config.toml
num_hidden_layers = 10
hidden_size = 320
num_attention_heads = 5
num_key_value_heads = 5
head_dim = 64
intermediate_size = 832
vocab_size = 2048
hidden_act = "swiglu"
norm = "rmsnorm"
norm_place = "pre"
norm_eps = 1e-05
positions = "rope"
rope_theta = 10000.0
rope_fraction = 1.0
qk_norm = false
attn_scale = 0.125
bias = "none"
tie_word_embeddings = false
parallel_block = false
init = "uniform"
init_std_qkv = 0.0168
init_std_o = 0.0
init_std_up = 0.0168
init_std_down = 0.0
optimizer = "adamw"
learning_rate = 0.000989
lr_mult_up = 1.47
beta1 = 0.95
beta2 = 0.99
lr_head = 0.00734
max_grad_norm = 2.0
warmup_steps = 553
schedule = "wsd"
decay_fraction = 0.623
decay_shape = "pow"
final_lr_fraction = 0.0
batch_tokens = [65536, 131072, 262144]
max_seq_len = 1024
doc_mask = true
train_tokens = 686400000
max_steps = 4670
dataset = "wikipedia_en"
MLP neurons of a small language model. Each row is named by its layer, matrix (gate and up: input weights) and neuron, and shows model dimensions 32-127. Each number is 128 + 32 x the weight over its row's rms, rounded and kept within 0 to 255. Numbers have three digits each. A neuron's up and down rows have the sign that makes its largest values positive.
A block is one neuron, or neurons of one layer that tend to fire together. After each block is what it responds to, as a language model described it from the Wikipedia text at the highest values.

L4.gate412:109077073152133117160180129156172111179162176133120114069130150102090109146165143123157142169157129093114113163128093177123124152120121070149088174112125188125171092136135163102140156151083062090211212148100158145090098170135094120108164110121178125123129156138115130104135078186183135103
L4.up412:193146109199152111147101146107138210150137054103100144147090117081137118103110128149100113088105164089081120156147112137073159170116133081081146159136108148106164127120157157153164149111153082145155148135017121158164160085075133161109138105168173141170053111151107121194087150121183108117
Description: Subject pronouns starting a clause, often split as "the|y" or "s|he", such as he, it, she, they, plus has/had; also the word piece "he" in Karlsruhe and heat.

L7.gate255:137141148126153180120162174134139139183151094111111100148110161056135113147118191163140105145101155125104080158162126112089166107150073117167074109130130129120149151126164108143167124098083120100099142087139121118149149100122183089120167172177168190157123110162187128141109141149146167114
L7.up255:078191143122109168109165170084190150086113150131167095088152090148141120109107077146129082157089127108126094167161132123108050169120094106089147172153103111143082081150066104179131084135137131068085121146063148105147184155107115126081144119111187148109162145063141110099072105112093157113
L7.gate454:046137155143134108103097087133138118172168173147127119101164100110180053094141204124119084100123137146145082137111108082159139092124092145069069137149171151118147178146114101091177091096153101134123127113104179106083131161052216061168140106136152146157073159187070097091136133072171109148
L7.up454:132117154141162142090054121112059153183157155115106147172105111176164078141105134112094148169162096116145128139128103145137139064106115168139116163155156084125154160101110127106166208159161178152114127159113111066108137147129128129049163109148110130091179124116140147095169106085134155080
L7.gate692:130116161172093108158147140159149133167152123088151167165159058107151147130136133132100130170143136067126197079161174156133159049136074151083158126128069095162041124101141177174082166104170124147157079169121144123117120086097179136072163144182097110184129141104166117131178120161147117111
L7.up692:136129155132091151165122189156110134149143114148157130151068197073117088123131125118101151160107175143136092140135115120157077111161134067092102106100151121120085109129138151136145128120135133182105150118123186146137079076134108106127142174182057129164117106171157104163180105138088170212
L7.gate762:193163111082141166171136205132081134177196138116129120114119080094088070116063116160062089141116167118165138126147162039151140081126124148125125129177122139151093106160088151066135079101070131145156158104135119140129140104150110152150210142147115120155173118156109113119139120079177138156
L7.up762:089148135120102154131129177149094119117149188111066131160167134081165126084116141147161142095153155117102101115139095126120124100127152107194064131108131110162085143089130074127194140136120158109143102057139110109119160177104123109152131102192090174172077059110102121106172151162153130113
Description: Word-piece tokens inside a word, mostly the second piece after an initial s, as in s-ho-re, s-al-amander, s-al-es, s-ho-e.

L7.gate87:131136124141131096109098122124155124132128120088160147093135109156143143083112119079088109161152149053078126090121119062130065093117150078115070083102075124104182113109062118151093159143228151101090144115079143121075069131119191127119096150140128100163133141097126078121158170119119156160
L7.up87:132139128116121162151130096065112082121144149128101138101126134086146120111090182132108134131146231167143094114158141128123085127141137193123122165192097118100115157091169135171086059152126085111120169156137163121084127079130113078178114080128158149187084138174127110170157135089194078093
L7.gate185:141093119160112125124183165109109105134158126101176105145132163146124112118210148134111147106104113106138121138084151170102166130109096123130171114134147117138187101122120114168124145118126079101165155154100115146110155120102067117093116089135081101152152150202130139128110165131130108125
L7.up185:102144141083132089117081167142126108135108120147097130152099071161136143082129168097162158138134123126094097152154118092127155114137151161134130105114137110147128176092106151133089161111126079158126134116116138173090152100142134085166145135124192093138146147097159098095165131102106148079
L7.gate204:107197089216137160199163129113113133118184105119144120155125140112185146067129161163082155057118190098145118163146142193114099114138104116098119142052183174153109069109090095137114119174148146163120176122195120174107186117076124060116135146151143171151137083113159099190149129156129137141
L7.up204:095197119107117162160138107143145166138137137145110124069123126096122181084073173118115152120137172134097118120130132179164085101135142138163125121110168149116126150143130129132078101123131141151102195118122159162062109147131119150151116092144114110134087058108123109190152147172125117114
L7.gate795:132146111186106137127156144137125092175145111124127137161145208100160122153127126078169154131159133140133064085090106138171148150095123136171110044149095083103097142127103159120144109141097086176122149048168153083131111129149136083164098099182128040113091096085158120124168142150156072124
L7.up795:110124095094147193105089098214136144104121116125127101115070149179155093131141131117150142004194092197102152116066099118136090137113075094160118133084178153070101069124157166140122171125165176080151109153149136142157106166109121155153145093110101124191083161104089122132143133093118093153
Description: Last piece of a sentence's first word, often a surname as subject in biographies (Sulli-van, Prokopen-ko) or an opener (Current-ly, After).

L2.gate46:138110139081199152151227079126110090113168168081070094103101092108113144147087134134119120098157194138080143163100148137091144074136071088165074108134112121098126137173128104144151107144122128103129146122173141132164157169131139063157105139149129122087184138154124139176080159120141160138
L2.up46:130102112139153174084129122107167153118125088153109091175143117158150143110108085181096072147142160102122131096093120048116125070135138142111199209062100145154072064140127156116155157135120061136138133210132128159141078072111116131112165168131157144168116091152060156116129167178151134067
L2.gate85:123127157187127098159129129075129162058104136141109104160106151141088071174085128152112143093176144090175176206139091134113144072145093182169126120095145171229138118143139139152098116147125141111131134158119135079106144131104115110114089126165128179079115210119113175134119168115099165155
L2.up85:118104059122141132132140201138137156111114043152107122109089075137129107149115108096088136199077145168123105116104148182112107113130183175127143130108114164065097122205070064131151167138170129106168136147132073071118091094149182167100128095125116122133135138115179085125099129157117143117
L2.gate124:140110095114167122116165212098104126176114087113131127143096117095128136111153091101076140142152119138124089105182079173139115143133160137115175160160115137118125137176117069107080111168123080071135140067111152132081149138121140171141149136109109133143162193114068180146150115083103144122
L2.up124:137123175129128091196127113132152096166122118119115102125165133135112090113111091115145124138169122154141096209112094174138109137111143129080136094202158155100130123139148155152119169113073134155110156085109148159044081148158145182185190094116106143151147144113093171119089097064073166101
L2.gate158:087120147114150152109132155099127156116115163169089116118172136168105129179133066101128122194174163101139148151103149142131111095116135154129106146057161139131149117092181192096121112111195120107095175163103160127132105101160142117146095169170187116130127159133130142112098151192162109152
L2.up158:095154086109129144107139096156135153121114127116140152179137059188159140145113076122055071137150104139140118115086120093095126081144083124108121112142132089116071078118101147140118081147180049179131134159094121106145214199146106118120171186128130139146043150120099144109187198106128149104
L2.gate203:097134107133128053139150150119118124147120163133103147105124182057152134129125122087086167146124179063099100196120067159081079019133081154174088089122144164142087111118160157123126114092092111089127161127157110137123159077118193168100095107117169138064119119161063110137164129113152175083
L2.up203:134159118166127138125119173139166175160117161100159134142101144158171110089128117104101143170095169153174144144192134132153152111128123152090112158145108180126079101141142125101143178173156131130133121104142150164095150068130112165147140151163096151143042103187024125133109069133189097089
L2.gate214:119120144089152140147106115129146129199123115141168124121166086077180106113096128089124171163114160125118132053121110150072105123124105173123155144133155127107129148114112176137147139106143089108100144090046183157163140099077150116107144109094109141164098156099105130123133087102129153094
L2.up214:114100124061171091122132100097084100166129104120181144119085234171188174121060128188082149082062129128169098114129105145092133125181083103108172141125136116071115119132104087091131109137143110170098139119103118118166102138120082172136138110115086113166125118160186138126169118172147119109
L2.gate256:153102159155166159106150142122068144146124129120184127168126096124104090148121177113094095156095121081135168102141104133137066086092128102088156132180154096093126092146147143105098212159134088143177134099140136102117112050143160129089125094175072129096066152138102128162108201087145139139
L2.up256:111110126108134112095106102117127138114145084212119100176105088133128063122197159143146133103197169157081142133156153113094181134184134146151103151087111181175139104126171105116159156103105134105169114167136120128106141121123135134101137135150116118102152085169087133142083163088115124129
L2.gate268:158082098108097126118149146130139110157135131137152050111156092142190122134167103188037139169186156177155060135169155160106163106082172138126169135108123087118097134125139128071154067135147122077195148152095051161082136118156134167169139069091138120089160154146145083113105124134108140152
L2.up268:187119068169123094220103136138108141129160106132113125129146123152135083132118115137131044143141139085153101148113087118215164098166160203101166131130114143093116136126114093099074143050104204131119146146159092081101152136100103093126157110126147153194134106099151107182108128127085103074
L2.gate344:172093086137147143082155119138151107138129114131145089097125136152157146101149114181067118207155126119085089112162039155114141095113104168117194124068182157104067095093074152075175158138114084098166138108068102115106102074138112085133168069167109133113103181149077079112102100135126141089
L2.up344:180118102177109135106114168108095161117179077077158136134100143135091040104093094149136071075138197124135178156179058134130121102123143194091154113088143164082119125132092116089109161115143148111129150130115112118179127123151104089145089085158133126116146119174090132151169142102131156091
L2.gate469:172100100098126124141156107158069063101142075161132096125159158157115127171168076133094087140127149120109119145133119125060101069149121152198157109097148160088134119092170172130112186131108120152125148095107102096116123128120133130150131097139133119125155168146156120155129122099095156085
L2.up469:099104109128104076134084180110114152116156189088088133152164163078104121064107146138103126158123127092044155152115120070101089094111090118159130162115080170118101133162143129197109120085138104092169090185160174188086170138140115126162145094165066137094108138092129140110126170132137153162
L2.gate480:135118117147123151163113119115104107173132118129157132111138094158157118142176095138168068175118132170124162128099175177067133055145127144110155128173112078114095097174120161140102124165136160066151121170063076173084148108167146163161102117216146137067220153132157117121148087107081167117
L2.up480:124132145102095126126146140201120146127137140150165146147120065177176103147099126061141079121142182157180114158140126129128115143128127141107138145091167084092132116118213164156158103132132145067171132166170121219139088151098154071111098130190129057141139131165057105096129097103156180083
L2.gate487:074087118132144113153095156072174124167122097087178113206106086106143139051082104086114128082089100153144076097159073128154059152106197168117112118138170083181171134141091165115095096134063077122112173064045143167117122103096115143103109099118163178142107122110138135127147079145171143115
L2.up487:159113206149113097151089093095157157178129095103089159165122109146139075114100132087147102126101088147092091143126112202099132086111081167139087160139156119116098061118087078096062187160126135063076149123095110089154075137148103066182138069154224112128102118112079132082116134141151095139
L2.gate549:083181138116182130047132174138150109139119139131114106129144136044180119177142162143116126122106142134094134179104120166084157142138110105088114115102141092127089071113164156070108085109104157127115099125092048147127163085145153133092161108080169126122049155142167083096077036104155140092
L2.up549:142136138198144180116145133118099122127117089125110141134064140111123107166129121101124095124173150105134116099087108141054081065154120191108139110170129186167125161124201138092052191135107129155164196085183085113108082121123075136130187111132128095124147136197100127127166100128104095036
L2.gate577:159184101102126139080162150114134136165124132138092094120118108133127089156128148117110102116131167171124148147068066178079114122163108135143138070092125166172145149185139116134094149112113188086117117192142076147140116143132156172122108103166163139104098190158146108104135136071119144113
L2.up577:116149081097122150065164099140127121187110147163106162156146143151132087159156129174090077105123156091055124100094068111107166071146121141162101156125112172086081110104152094163104165115128106073110104173148104169121172149133198117202182131176095144049130114123145092120141138112121149108
L2.gate708:086116097188091122095151101136100123121117112138131117138100042178125165207101125169097064124155140107183109197167125053136171119131085122140079116115182127124130111090094175135150135157175076089134139196117122088042108151089127118137123079173146138064110144136138181094147139153142110108
L2.up708:145125147176163172092113138098055155094096152108151081120097144118141149120134154079124125133138141108170137153157145163103073116151103121109202142185161118053119129145178109127120073130135108046104142132152046082096166111134119126127161151121133161120092139150108091110068192159143132179
L2.gate798:142129119119112142151100136175092083121170129168131164092150108148102160104203111132117110129150154056144108161081076170138166096160055151173100092158131118141193101138137220156111178148071132166153128162150077123115115118105157172153187128163144096129141141094157170118065073134110126121
L2.up798:109147099142171146112177063105119147102094111049120096155136079081145111127121098119112112148123087196099086121117123125068098064195100159133142092107133162108098128058138105115092152120136105073102120161047141129147159148120145098106188123152154172128131104161124106140092163148089119156
Description: Word-piece fragments inside a common word split after its first letters, e.g. The|se, t|al|ented, s|ho|oter, an|y, al|re|ady.

L2.gate189:209163124162142117129125185155133085180121111107145147087113138116175141111092090084057098176128121126090129154179135127156085093107124138152146124165079112075110061141144119091088178149127087122180174173101099215099149150099155160074136118098106139149143118092156120134125133156190131119
L2.up189:128133095113083092060088131136057131149107123163150117158115201116141095105147127112064161197131133073115076123111148145108150110133162113130093127156116192105125122152142199108089158107153124120171102128108183160113073147106164150186124103143079154115137135105093053141137115106174168102
L2.gate270:118116094103085159132161160121055084143144102131142099144160132135165083160090104158133145184191103147120126132057177161158134137158143059156117168106109130142151122118121155132170122137138149110124121208099135024110179170089158133131152143139111137040099115143127209129113146120187148118
L2.up270:118089126103129153126098162100134124126117091213136091191148104119140066112150116209140176177108087145108104144118129130146200137180111145123118166105132086091114152167085158150108119114133124098087115172094196097094181161111130149131211172167123112094108082072152165123138125103144140117
L2.gate341:109112163142200109136114118139121171125110112137166088113094100129167130155102105099135069084149123149172160115117143125129141193130154118165139085123149182160141144121066136133159092134145143083083164082143161156068156132133119147057130194131129122158131088132140164140118108160098110066
L2.up341:114126091162150162156153119138074132107115090169159085146116098115124098153161079068111139173090073110123115185106108158126095122147168095098135091138102143115110163158076138111136111132140157138131170137113056144094130117129141162098155076114088107141135131105098178127150080051125143091
L2.gate351:112083104125085159136157122124147115125119102056208121062173121165132124159155143112101131133135084094145130125130129161118118099133127157154089147198104171109177129160088135120112135124144100084125158097172132137096167136130171153189192064139136129137160172122149127120127119129118146167
L2.up351:168102102093181082102138124143176120151131121154135132107110081043127091122142125077132167099113135141151089149086069146134171056080139134137095181090145096109112079176106113110173117169079169102112178163149166147101137197115074117115112111087130139114163139134130188099124139109112114152
L2.gate363:135129097089155049110149163124140145104113126144127156162139107088112069120077140080119107148145080203131111078056120126143132130149163122081133084198150095127121063128086125145167134156108145135137134166166116112100166145135110127157119116096081110179151154119157122099173138078115088057
L2.up363:135060114177182105096118143059061164163123160110169111138071058093119148124127145135098117095119163103181118125176114122143115074131113117114154168175069123086195103109111105189097139129111122088142116073142114153036121054123109115195169073146113088084117125095103101090144101117169154172
L2.gate411:071125126168116110170114170118071119131146088134126102114069124096153127161143119104089078168154111101178107141188165139132167122154150095207064215097107147072092164172171124157105095174138108137101146170140111100105167129104105117108109075135119138094166097154153105158127087155180118072
L2.up411:141100115192132169172119129097048131124146094110109110079095066131171145095166090092106114167110057066136124093121138118025118153135112089156090132141069080096191181134120153142112074139172094111186083148116102123121131137117100118105193090097185117156147090150096093066142082115075155121
L2.gate415:171074071124135118144110157128130126160145110122180195160083110018134124100168177174067072137150156108123143091101052149070179139134108066092184155103081159081152099122115123120114104124139120101132113092106128160128158152118141113187185064163127164118132127181134129127140134165123122156
L2.up415:143095176105074134172093151100113119138142126168118124076138164102186154113102128134164150165156156130088139066129090089121173183164145195161082091105059148138148152149076109108142065073114102099096117097165175138134156134141139133099153096172166101164039115144163146152169111171173162171
L2.gate452:100114113150102093096112169114127128109100123120139093119077116136177106156115115153117112188113091140122124117162085160121127089128083136167149175106130086118134101156112127114115187084144166060182133160092174170044154142135181112096158131151115156172089115110141166125079126135096107085
L2.up452:154099106088130121120109123199081176150097186114110133106130129085107133112131103135090123144146133158097103085152173140155137178107155081103173165115058189127090160054161169196153162105123143112145101130148100212111094077140182133155143129162094188131160165146099060179115085076155123086
L2.gate510:108100073151162188064124150140110143113087166134141132174057100120101127134085133122114103104138119129175052163199117133083135136138097148114113143090160128175096108168123119158164143135152123085131157114123135174105129116127149145143171139121121127185185159106169127098110130156137090127
L2.up510:130116082082153161164087136137146090177105098146188143140130164137058127151074104137120142132184089150055141110150123206131186151086136089096159140125127152124168100174107127109131101156144161093158140167164130174105141166130187120096127092136071081191189172094188158190127118094202049092
L2.gate573:131138087142152136117173132131102124097152129127151154102125101109133074157149162095113132221120131136093116138104133189115206143172126129088120097119170115098135094136139131155117194112146121128119133160115118146119163090144109185105159129121114154095073170106136128134108094092147209122
L2.up573:158125088152057129120143083145059150084124070133098114113131166036148187138106075176135115119118093143134093125154083111177168130096101164156151151101127113068075080134161167081103146140143131146145147117108144115118109136126127125125115095141133122120078181142111108168129074114088124177
L2.gate575:111103135142149145144152057110193088169136141117113143145158141165099155191120163130069119120133128079107108161086155136106165086095117169109102104084122130098068176149115073097156064127109159097132161119154175110115086095111155064110090111116167157135134120066158148128179179125117087152
L2.up575:145158111100117109129158068174104113155156132061167115100145143130060120091112143121107110085132124079100120136138171101166165161088105089085124132192095095119114164170056156150074173129128142101101158121168151126098162101101127129115165045175099144115186158072129144145130154077155134155
L2.gate676:146083114150128108136204148133085144126144123143188109069082160116082117076094149128081141195142089100146072181118101129136063102137098138162129156120087148139118150180129106107177143168138116133156161152105182115095147126105104112138174119148180140167166159204154167156125139153173094117
L2.up676:143160125107132054114102093090132131142134131111096080048126131139135119095131116103107121043170152111119105110102060134110092117166061147145104097125117133096076147182198088107049089087161156137165108149074096170132168138113150140115094121149143185104167151161192129118125184109153119147
L2.gate777:106150104117137144196144132128106093129127173098175148134109155111139099103112139120087102123183137161163124072193075198087152108107118081159156130070146082149155108158073123161116155121190144137208168138160104125076129168089137105095163104134151125148147137100140181127133091092114093123
L2.up777:113124126129105124170114141028095121168140107116167106124077194116113088135116110078035100195120145185124124094122136136127117093122123112181160098164111149075105143148082085159102157093118148145121185108140110114119183142120172179208176095112118152184077132130095118160171142134115139097
L2.gate790:157130087105164121093104158155155087134153084160178132136128092078143158136126112082104144133122162110136078144094159143121095095194111191105151137090166194094109183117098140134173089152127129127113112099114112167099103118070137099153107084146111043152120154133194175135109051182078110179
L2.up790:136112152146091128102123078159078134141157109104139117102173075172160173118152096116151152143114134036130081125135210140124126117137077155097142169160129124136066127126142125113137120096099133152073125107128162081112114144139187067181111137200113146173144073075100158140120170122160137149
L2.gate807:140178099100121086154135115171140096139139168101169057106100059076103121173152148102075097130114097110109135132154113131048152126165075112146112166168156161123158113178112104129101106130192147091143093193125125138051244195166123145126175124179141131078123140104096105091098113163073122143
L2.up807:152110036110189118090147154081133137133139097124187113108106195135076159121128191142110192170080167043168120140177106191110127143068107136171128110135121151124129099136128156178106128123156113122124218155084113135113152163115152144088133112092104122153057135136131148142132120099172091153
L2.gate822:131110147107109100172121185095111096110116095110159145142118161099119132119168112133086115141102103167140103126112144201133130141127164131114145105160166177157185116118099138072144112095102123127108116112123174108134085187141058116139187085144125142143110110120159142167098100066119136139
L2.up822:089151124120106134146115112150077142136121091074147150088138112128096090124140150126091122143188090138137126130143146102090114087112103172045182125175170092146137102127067145079161105178085128188179107131114076188068125160135144142106145128140130185121162102101124088083130119075097095141
Description: Second piece of sentence-opening words split by the tokenizer (A-t, W-hen, H-e, F-or), subject pronouns He/She starting clauses, and inner pieces "ci" in decision and "ri" in Friendly.